{"qk_norm": false, "bias": "none", "decay_fraction": 0.722, "seq_len": 384}
MLP neurons of a small language model. Each row is named by its layer, matrix (gate and up: input weights) and neuron, and shows model dimensions 144-399. Each number is 500 + 40 x the weight over its row's rms, rounded and kept within 0 to 999. Numbers have three digits each. A neuron's up and down rows have the sign that makes its largest values positive.
After each neuron's rows, "fires after" lists the tokens most often just before its 100 highest values on Wikipedia text that the model never trained on.

L5.gate1068:585530467472484481538533577544507498494491464525510451499468487588491529525474521577461465439438505433505529516556545554558490530531494508442505538530404465549437486459533537545468514487447472477529524556442513548440478513482473476518509538494488562507508556452484544425507563494537435496479529512497451454522497537456471470513497527551488549444581417559497550531476502421455485481511510456469465422512431550438521552575499495537574568526528514523478598483483541581521523469597502528426504492485565436508547494456510475543456608440554447492536496560529446479425477455497476452557553509507464562502523488454491450577462544456486551448503483525403481501520512449574612501464473535518499487537537579503498519515516515534581520458555533442464571463489514511527522508467492
L5.up1068:509488528446516575560473489579510483518478442483492411445521513474466482473526487500516513500538544467438465467514561544484545571451512501485523527457488479544435574462535607508469535447514383538507457475499497572523528474470558514445510450470466488497512528514481538524484492511493425540482487500507441522549495493490471467477494487526500544354485442537477432467444468422511504612515459538474444494499505469474516496502510479547563516520496470482510528433489495591506496502535513441458469525535591433473526466479477444573556525475558472486493467489531527529557459460497498528477509521487568532477481495457519448489434566513508501396442529540507480558471522592531470545522488522461445510447392469537498563470478492500549463513457496503492534472474424476538493512394564
fires after: "\n\n", "\n"

L5.gate616:485545504513458501504526533547484540486488478436548496397569473480509422423550473471494514509485467463541521514473476473558557484542524472515507564491520461555559514480519522545484524492550460511550537476499433609424523565554479514474460508483473475488509461525505488533513554524543521459453522516529448474488526536448570556599453560493440486461522570457463509510495507523491517439549451463455501445476499464460420486493504501460500524474457516519465534458457520458478515487510581513488532515543519525512455471464569452477523483426496483509548466502569495509458550431496516433488517445506471557464474436521523447501457618494473440516512528572507493544459473490492549528462476401553473454426473555525498500452461565493566561481494455438411537492415486440494491505535462
L5.up616:519523535453425506579581499473578529494452537506436485487504472521499455516473526504454543459500501511497446473561496503470523514538452467537470549498470412526508507503413482527525501498518458485512542546539485531502520501534535552473543540507449542536415598467583519574452566516515482512480538406420562447494541472469464557514466477553509515490541547495592537506530548491504509503494477558416453561546519565506485551406502540489484507511514489434540477571540547513509499492484453480480524456448523528518488600515498433429584511519564461543462485489535547482437566561542449535493501559441481578402503521516459418488535507453468531513518475489441522465490541424484504485499482477522498505494474485531477460518539552444506458545515516529480511496447434534466522475490431
fires after: "\n\n", "po"

L5.gate498:485577427471483561520460569491493479501518537491480456518504537523589537535476493575483519510485437466497473495440590493484565506547463462527470489525501589478518535510490516478482512441532495580486548567568558581479487596518468461535395530491465474537540534436468496500555563529593513481574545495521551474519554466468513557527508488537511543516564528555489455489486415531467506526536480442529573492485414468485472603442433451529574474530456499443548515542455546525498542498485484536443513480462497540495551504498581565579505470519469489491450523425527474529628480479502474530525515543427486493479542498530529480485494473549503469543529443540502549488492539475383456508532460521519518451485510406508491516522533563507530466504467486503435532546471628479511432495545467
L5.up498:476559577448581493534587502496497522518482517587416482473559507555549444540524519541494422456482500488393548431544490487537511571452490506535485509514531503500485476417483519496507532521475467572476512548525531560566481489533448457518561546519571478543457521493502492492497509486504505469606538512501534438540489587454487530545484536550529563501486458509508447485491441494505535481478550364536414454496528497525452547515522540496530524510537564512500510492452461496440483482528520436508489589418508501503570537551537548483481478436533461541476448543508479490501577548527492545477498433448525471551410453465520489459522484510486451464506465540519478532496523493522547489533456451493453496519505499488469559536481560467508550436464479512475542453543528509493580502603495
fires after: "\n\n"

L5.gate366:399530527494448474549514522506519575483524534491533494493535441503455525527542541435484539452573490483462544477471522486553433494493488527472509478485489452456546503431531509502516511482541475573519537480472522475516536486509511506520453502497452502511505491446512496487549474469465494501545459499557489444512543524455462504489514515459493540499515473528540496482459534467506470423433468482517528518496531538510481473533481555489472464491569468530554523486515512458444508423479396497477438466469508512475529502546549472511451461557588404539528518456466456579520505498490501457467551534515509423476511528511456595463558456519419516441514500473463518484543462574519513526387489489506450478554464478543550533469536556533601543481522440486520488400519441544490487491470564
L5.up366:413554475479493516565489460551533504508516457496506477477575484444498512537528508492475502488520526481551440500528532366491497510469512427556549461478484492475576562483502474509551466478539420497532444512534464545456458578478513469574416538478513503449500483438551514500511526547507500496550507496531496493496524530551497472473478481493498570477442524531468454475456565526453511462488532547531441485487566514464473493488553498548466512483511581427484505489536475458567602529472447489466474521516520489467569423501517420545490431497391465606478553510489494467506495524522493500463551563520534495561500574530490493497590477495525523471447480568544513534523620552491507456450515483528423438517476399469548536464522485425518495582514475552455507462535535530464522470500521
fires after: "-", "\n\n", " \"", "\n"

L5.gate972:464614516525531469489529537468443522483527506522548494499552520535504495510469436455516460527524495500496449481499409565496520520542512478549439456554502484520540540442534525526455538548501467637483516529549431488443459518465418532503579496574530525523520458494518535524499495469535503461510455485487476487595486507510503548454490512500486497532521528485480501580437448461491518430511522445486543452462430523533544516492414563521515519429466468489508538455416509520465467521470495507482558457469510552455494497568464502587480470448535503555476531501526501515523506472489478480486539519473479519510570528492557516542451458448476397530499554494526453523491516565462483516432479514513481434515611544480527486561499564486573500487491583486491458439488478569399500480533516
L5.up972:450469531548449608460532463549448489505492499596480519465547521487489565505442505539489509459490423561526442487518477507453482518551535458477566498456460532631490467517517475521534517532536510540499409487498479410460528470553488375505474550472525467567515439534459472562556551565513542513491527505481534506460561496431514516453486496394536571578497505523495485530542471513443507470520571579484428512567522521452561457535494556518506521552498503509468503459521522508418557450519543484507535464485549478504552451464484423506518524524585455462478502482518509485511546512478495459515514484435487468438540471458522517452557547502563511459518536435470485521516532478494483468441472501512485495477465527490557538493521486487428517463494547498452496506489513590589500511529483
fires after: "\n\n"

L5.gate614:526532405517475468501502574504485530479447501550442394487519523504479462487504501453510490495433558495429492506506443428511540570499566491542491530531494489522499547479468528459496457463451514484470516460563488572568534587462510431488584521489570522479565525509428541497477544515471453467494437474515446497566572500399456500493440477492480543519517484460488486453568449530491536499528504489601483465480620469518523484521485572449608495533548543495480507487514560524425474543514478489467498464483487482502557483419500454561597539475505510530495551500520495514508454492467467459376508473501423538597515476513474453451466500523481465525513499521459465543455538521508478471503421490530536560519473485483471499562468494531552496530540532528510527536496507580561470486549516
L5.up614:534525538532507536447452426535512537480492459457438448531492534526476465542556439492461486473496568490450477492539518471534496482532460475564445417478483526391433503440450571468485475485513514522515531481460513589498505489487534472562478475447475460636485534490464431509556495492484543476502515505570569497501564505536505429492508448493478495479462536419557545514564534495506512503533471495495418521535531494414486416530510487458516430484540496528417485519449436520542503519505486551534514561534540496490457500517495508546541546547458431482491499490547437461409489578498553535461565472392511493530480483381467559465461424523444527470538541534516449551496448454543460486511477569560558459503547529501453498470461520501441468500434516535519524454533510540454568531551513
fires after: " the", " The"

L5.gate740:510482527452495558529523541471505478517479468470508397575511540499491531498503507539511511529545462525467434436542485493562491467513464453491445510517531526507434511561537495507470486488513498410436449429513496505500486445529469535460559528443404507537455492510431529484516518463456537494493547510599533594456493539457482454530491531451499566543476595571520509487517491463515529435487500557566531487524560417521524478517550544531517561490466507505509539521534536546448505518571503491551539491509488548564475451459582493470496482501496426597463491531563531510448443468556475575512450527534577478563426479525490483539468506605531466506440480525451552446467532536425431516492503507557465503545494503522548556470493532539479448552588429519469468436490550461471574560433520
L5.up740:462481589497508578502518521460528539474494454491541525545492493477535531485538524495562470461542489517480430534496530518515493519510517502509484479454467518455489482535542504417449499560452535583496417503504502423472511489459505508527441538480454496519553534495536465545452513478542502465551502469457543504523505519507480432491544506467504554430540527441476504548424486502474510471418531561512459475526533473537568447523464487546464446481548498450448560422461520509506513574453546573500511505496543471429461466557491411460519451498577491489447537473499508487523455478537461533530544489541483495514464498429485394523518518493524448529437484489557527557507522560457557468492488467568487458506537495444502529500536526540456431540444503513398569492407526490456459474548442
fires after: "\n\n"

L5.gate741:510553449516475560476477596590491521475539543553515506568457548557500510513531500470470456456485528511558527484555495492543604473494480407491486498482468540490539470464499578459482455500554435522445548519458483523446445394496533469518561571581505501454529541451518510592473517499465544461432461486482474528525474481453529482439541581499505486566534520574559500508528521483622482532492520487460482479471512546470568499528483489535578471504510535564554469515517441600440490537544465495488488424492495456556508547503495506450534543571535517453549528475494501547506511524532572463523520434421491482444523529428558501500470521529464470461504461576548520500525524497499493477513452514561484469540539533536464491472480542513494444490457525523440513527450447517508549551489518
L5.up741:460514471523593539456422573525496523457550455528524493536467465512531439503496466500444495523557412508528572452512541463437498522532521474531429450419464498498523463537540544467471598431541473508496478430457503560521481445492450496484535514502503538537514515551413489504475523464521517533517515498447552478505479480472492481475464458440493454514575513528477467539505535571588537456543515556497476456532557535456511458498536428489450460526542558467520515478462468543486522524551444482458486483556434482518469581518549536507548533523523574427534431451517505533479534420495454489536500461451536436523522474536531421532561487504542487394486459403530518563491568494460419471621454532487460487524552484493474492525491472490545438488485516502455527460485540482455607470481507
fires after: "\n\n"

L5.gate102:494463475542549532510541523487526477573464440523496520507545475481475441453536491490520492438462491508470506497477416493546532440511519490509543548543535457530558498519419554494519574487563521545507541519476461559527480549554426521470503453576466537580553548419554487502462472524550515532465535503455521476521511528464567565563413533523507464480531556539504519474477513473545498594470482527475489412481502548476510597541423463477489502485492526541411569523516483487423582482517561499545478444473503460424485434458512486521496504559540584554440469530495503519467443464498542533517503508532605494520394510505466462497501517468463479545458450435499503480513489439427468520476479463503444558547495460557513534478491511442512497519493511483524530479480453446534527499525484
L5.up102:479503494503535510506547465465497486542520536541490525431562542531456484494474574496547522411396553483487465531522485436583462501527476455477458475478487541473493547508442525560478490443470484468492479536434505415523482549470468533526489468502543488427486577377530476525517412567451536527474544579593504471507491495441461456452537605455502493533553434521486488479501451520529487460526493500498470523516476482509479519499468481572506485476528515497498539540453486562550478421548525484522519495501570433476503510495531503506492481500492512552399462469476475531473497504522452566535509479495523457510547523498445479459430563519498495475483559464500583569422514468486528483527468486454498530519427446516547510497427506506488493526553538426491524443558462467613491482571473
fires after: " =", "=", " also"

L5.gate707:475518521535500456494468561477520427544490509476464454539475466519526494460492434515489493513488578532590514495434554443511449548508497481532507442537526497576467568483486498622522519509522516543451532527497457497477526480390508533492487515502460517463463479448486523523525486492479530498530438467416499468430482529421532536465464480480553524535512480454455502548512487552566493491522472496587454477499501468510467532530517571496567485508469562541501505494523556485506449568469473525489487506453473484522507491452588441506560562488496465460516479510489530541498449519532512476451501539536533466466433509540512482512464495516484483462543537503503518547523440532442507550525444492474397497520458489515439505495477541438503529511515491506481508439510482457546507557481403
L5.up707:560512490494529551515484492457480468528384440555474517572479531512492410425513467598490411501421458493496555500469534458507434456478512475484515506513470557587518448579462565443532431492541488505486501479490501548549599525512562491535494514498508511446487481499465580539454497516537552475482476478539504478524489537520482512490404535508521476537495508453495497561524497472500453542488494479495502490522517503504538500450444479481574483535554510515503554490562520518492538492539481461553439451468480520573600538453460453482494554574565461534500567525531516520525522468478459555438455462537463511430435471503575523512507469507501523463559489512561491537491515497441496459493465511578554502514527526521487571435558525507494488546543582459461518517471519506438526464580411
fires after: "\n\n"

L5.gate820:547467459529536497455472513578444427493457547482506437572479565516523530486503554553523471498527524575505479472473494526564533492543508498499488519459503426533506589546525484524443537523394510485565528532503554564477560500433618532473452502560473499419485521506520496470508518511554494484484483497457487492575495481584493467488414524434515492538459509505437469533530442480450485489500585468471516453464405537549489404537529507507552450475508425504497503507414523524498491482519520485474506462517473531558534485517445529490549482497520471493584526526544523513441463544474418476485558477448547526502461419478494498480504496487550491539550476469537465489370582546483450482433451538488470511478527502483584515472449483484510476486521537428505437512477505437519482511491514
L5.up820:458607570513489537399519515495512483480434523526541497535546520463474508451511524523559520520486550486487464507489450502462505523528536485482533591498408545445492564467488516587520515571531413495465503401514475533520425460487555539522506474513559611524464507524476560501445464443574508489512493520425497454449537481507472468556510456460443497502547482493519459511476448522460564499560547534500528477456502484560539513442462502479572500480497449460520573527474468587492522418497528480460506529497519501495545529559432434574553462566611545469530558441489541488503497533446515442485494487440410433503492505532557498496525490515467485451475450427483495467506533560429512503549467516560492522563545525483611573505494524438483465558518486561538493480432562518464474512509479
fires after: ",", "'", " of", " that", "\n\n"

L5.gate524:463469543441457516503413591516480512523565549556493470538524474445506520538599476524563544543471524517534500493479461544526502422570546526565479487443458443447503436552434500478489434580463494472534473524501450517472534444528509468446544483489486536497462470498512511554515533554526510462514486479492461528535527484497501543491517527451495546525542458442505545534516527522437501559558528489522464498452465480476558519506533436585528573412558518547544499444533439509525539526524481444482463469514480413501478493425515521534499465511559525522495475532506522446505592406463437553478487424504488497421488391474442499445504510510442557522493479445499472534481499500545526453503492493549489499485461496464521495361468533479556478477447507457509475413489528555569551542444498
L5.up524:442523487413487527508482554519561500547488592535530533490548567459493504506573472517412502551505547527506481501515564466550435529510471491531445491486536518496444490504499467519441501525459523468523453508553454477502462461535538499502488461446492538530497550508417509547498558538526511495519530442502439499595616531517434537471496468517449501466448479404442540546519472507501527551539534476494478515456442590499478431532590529454505478468475493460533502508493479502517451533552516517488457452503419454556378544513508518522461435476521492445461468449503545507517564471438519494469495465486453569402560455433521420466482471468451582512511557494509540503502554458548490557481476472557505532501507465588519524409489521472501541483468515566550509488522486531514527500489532
fires after: " the", " on"